MLP neurons of a small language model. Each row is named by its layer, matrix (down: output weights) and neuron, and shows model dimensions 80-175. Each number is 500 + 25 x the weight over its row's rms, rounded and kept within 0 to 999. Numbers have three digits each. A neuron's up and down rows have the sign that makes its largest values positive.
A block is one neuron, or neurons of one layer that tend to fire together. After each block is what it responds to, as a language model described it from the Wikipedia text at the highest values.

L11.down1:513533465512524420502515488502468543503483503485505481494478484549528462499484519494484498566522524513535501506526522488476491514537505459511469493491476458496476508516483538471531493445489516492475531510513540530502480551506467472505501504543520494511536504516477486554500507543466494499
L11.down10:446471506507526513519498541483454524488482473499501450457487531484483497557532448520509475485505491507472480489498481498497474501516453500510476536490547471545476517471478485522485510503481505482494504534478503475517500525461536489514452501514468539466583449532527457507500522491511516500
L11.down127:476546544471504478528483499489460500464484517468509491514518536500517492501497544519523468488523561486486495496502506494523528469500495482502497496549501508491512520513463497513496477524483537512513478473517508496526529535447500474476502561472523517495472493519476518455487510539503480515
L11.down265:545501520500487485500497500526463456483457553494479470424515528494510449489473466471526519515535491513483478529478502517544503515510512488469509479503494463506460500483539466548519486505522518472502498488480484520513510579497516465520482469423496452484508526507524501483502544501500503530
L11.down281:480450521484479503482510518533471490504463491489501479538533511463464487529499539474496563524527480499536498493530524472484514506517497482505502549495498515482494540471536549467510530509494496504471532476465530511486505481506511459510487500504478515528457516472455544490486478484517500496
L11.down308:514483519489507504530507470517490523526486468528510536488469554509513489479488507463502508469524476543550539500516498475494491500506484496479505559512488496491466513502534515452493533488463508460515519524494524496484449471464533518520502508479484480498502468503483455506542498491530500497
L11.down426:546482440487513459531467458512565514542500488499437483512492521498502515504510491516490511492480516518526507540489476502495521508512503507507477484498485506489563501483487500503484452534514528500498442447484479482448489444511519522478475553544488477512508491525457513504494475516533502491
L11.down494:524508496482495505564536478496506457459496501536536509471495530503535471542491526520531477524500448546558519523487512479489498459512478508467483510498483511483496519516522488480533498478457511474501510503482518509495472386488509459510503380500497482485529478500500476496516466482521520501
Responds to: Heading closing markers. Closing = / == / === marks ending wiki-style article titles and section headings, e.g. "= Bryce Hudson =", "== History ==", plus some mid-word pieces and line breaks.

L11.down100:513549464478524503512520477527528531546506537456490498478518547509520507526478484502502530513471513510530474481503485495502495493525534491513516470468508478468447523461518514547499475499485490534445531496520478483526475467506512514515495513471466544481525500487502499503492540508543479530
L11.down114:514537485476507479517497475529525496581447550477459475552475455495540512461521510507512515532526499518503431533471525530429517498484494506492517484574537480487508500510470454519514447507508480503488512506493482517538512548522512498504478517521473527526494501493491536472514519493470529509
L11.down181:514505493488499484514486461466499495492524510522496502485540462479518501469488504491510487522544478503510478488524515516549498528488505525508487469471553505452535471446511470486474507488496483536521519488528458471490471490502492457540515475508540529492492462512504506470464474476519555494
L11.down249:527487494495491521494488515577475494510532477517479496489491479453512541473508535495492469500502514529506461470468468511523512513492524466518499512489510477542492511505480499505501537482502472513486487501457497544507492435489463489489475553470468494505487490515452455476494548505532488522
L11.down255:443475521486506479487498515507497482516502545520455512496513499437532529453515521509509485491451504512498515486534515465482476523467535488508523524505498515527515485463447487531511492472493493494480502502502508479507530558493534483521448553490465492535507516493491542486483515524535461509
L11.down348:540502462517506536495452502501529524483460554500490465476578480526520493513485516485500472497466499468536521502495499490505505524503493503523524460457481492518482491513479470458488489482479494502512487525536518486502493484454508519518499469483510485478500458465516476453462502509486468495
L11.down388:461515562519466468508517480494542482516513500515505501514472499464487559505507524487481497544468493512486447502516534516433478513537476520487482509519481477528528503492513480521469509485495483492497479509483503509489531436530560525477496521471488496508501449505507508506522509549495485523
L11.down421:440489462506467523494482518506497458531462515512527481482496518454546485506529493519471517500492460519499519489519482484487438519472546498512513465536493487499482511551491517479515520524507495474473548493500479474526435522506458514519537477527477491495502494501476500480525495492515469509
Responds to: Paragraph break newlines. The second newline of a blank line between paragraphs, sections or tables in Wikipedia articles, right before a new paragraph, == heading, or list.

L4.down55:500477476487503528545520486496486500523519486522534477515487494466484518568498501487468517484518514467549548520466517477499484475511514517483476523510510503534528500492520504470493505488492489543485461480507489482465484493494472490525501481454491467475481509503496539447511491529548461481
L4.down156:549516520496477500523489554482483475485496448483509544461511506476495469548491519513492511501465494487504499512458468537512495479501492454514529483476482513519463468499483490494470531471509471537557476514518532500490494469504508509477514537498518521521493497517510513502474468452516548504
L4.down192:527522487519497511531518518519468544506461460551506513494508515509533497481497525486469507496522541518495489482528507530519477502539444485491507499518548451518491488489465524494490496506459436501513483499502538512508515481511455476487527473529480493485516470509511472452523496497543529481
L4.down250:498471510519482479511503498525524534524534461509514507510497523515513492498496476515516517459532547484494462483506542486493426468503493510498506500542474503496485479482516499473533545490481510493522432537501507484483475523445486519505502476543551490468504500503486523509502477491526478475
L4.down263:498523548511499502500460482504481461474493470506494446526485472555503487509506494484455490498478530501472524497522496508539483455509494514572486494510541525509477494512510464512506479514490532506502529527509521485526554499453463533468554477494515510508481469501556502531465508493441509493
L4.down268:524513491469485515523469504490493499491538493510508486488485502536492516490520484504497501496495484475505526515522522458537449468525507508484512527502509524483454513446546514506507500529512507526456487509522524473462495402487474516485494565507534476476478467540476484494521485488497524468
L4.down300:493516553521549474505474510481462527475459460500465515561505486542446478510509517499454541476506480515526537481528513512529513505522508499476515457445517482483482536541495510513519526535469517450488501513519505513459486452482479522488510418485537462538501501458529523501459514506492495494
L4.down319:528486513521490489525480517470473503492485433489510499501509489511474461522466526497491483470487493428526527488519525510533504453524479477514478489479497489504465498505514519468499445505474549480517486541502532492515492411521471489499489503506555487474500525500536462513522475476493508469
Responds to: Paragraph-break blank line. The second newline of a blank line between Wikipedia paragraphs, just before a new paragraph or a == section heading ==, such as "Plot" or "Filmography".

L4.down0:525500484489467501518498453480488465465500488501485509520501542485504532507470545494519493502450470514490455534497475526539505552496520496479506492519544526494505544468468499500538527476466503479506509473517517480506525513481450509497527481490527507516486474512502495507524504539523531553
L4.down48:515524495498506469477509497500528495479468468542580488493508511500473488517470461495507440488508482508502509503492528525462473487512476518505490500482469466509486507557470499491522538541484526428521479536492493462485499514484511559510513465502524474490502538523526511462487532494481527504
L4.down73:526478510487540470511516488478528500496457472487526514515471455567475506525490482528525554535517508501488505515507508520508522541489504503542501473506489518533508522520484503504488478491489478457512520441490459488541488502541526506532509524484495507486546475507519520482486504480491484481
L4.down208:555489524522479551479462494484501507540480503530518469458472476481477521531521527481474472494498474531544523484502497460508506488525511464471541505471484500508513523489527498530426518517504515509509553479460519503513490481444471501500516497526479485468489518482511475525505515495487524505
L4.down252:467545516449526524553462448492490474495496484487481470462485466493508466502494486495496489489471488518527524450519497526498498505475518470496495495500486473498522527492513450504463472530504495526502462544491500444505506478495504530527511479480499478494543470478495470507513494498517516496
L4.down327:522465449510473492486464554454530519423496449505536472505518500505483506504485542459513508476493466473522519515464525528523551496490489493495498557465487484460512485457464543501520496483523488477502468499495508507504501479507514495467557523499479476482510449531513496496480483538487510488
L4.down433:535481504516520465532521485513516492493492515459445521525496497521495528480535478511489512534484484530534470486539502499547504489454499514523497490494539494484510518465492520508512503460495455481509482492544523500498496490524508450469501513480537414521478508471429514475493490477474502442
L4.down458:480469492479513472539490498513499442526520527525518495515526473486539491485514515491532495544506515519520489498502500464463494518480551494477417476533475553466520491466547465498473499451475499520520516455493529521520471541499456449546511528513525517541492497538486469500501493517501521486
Responds to: Closing section-heading markers. Closing == or === of Wikipedia section headings, strongest after career headings such as Career, Club career and Early life; also table pipes, his/her.

L12.down413:476447543474506516540492469504504509483533501520519481484526478534470494517543475516463515493502497505495501513536486487563463528465478526522527494470527552486517495489533505503519520454534497472497513537467510520475511459499472479501508459481497490500498454472483477513516486504526498493
Responds to: Section-heading closers. Closing == or === markers ending Wikipedia section headings (==Diet==, ==Personal life==), plus mid-word fragments like pl-ant, sup-port, c-all.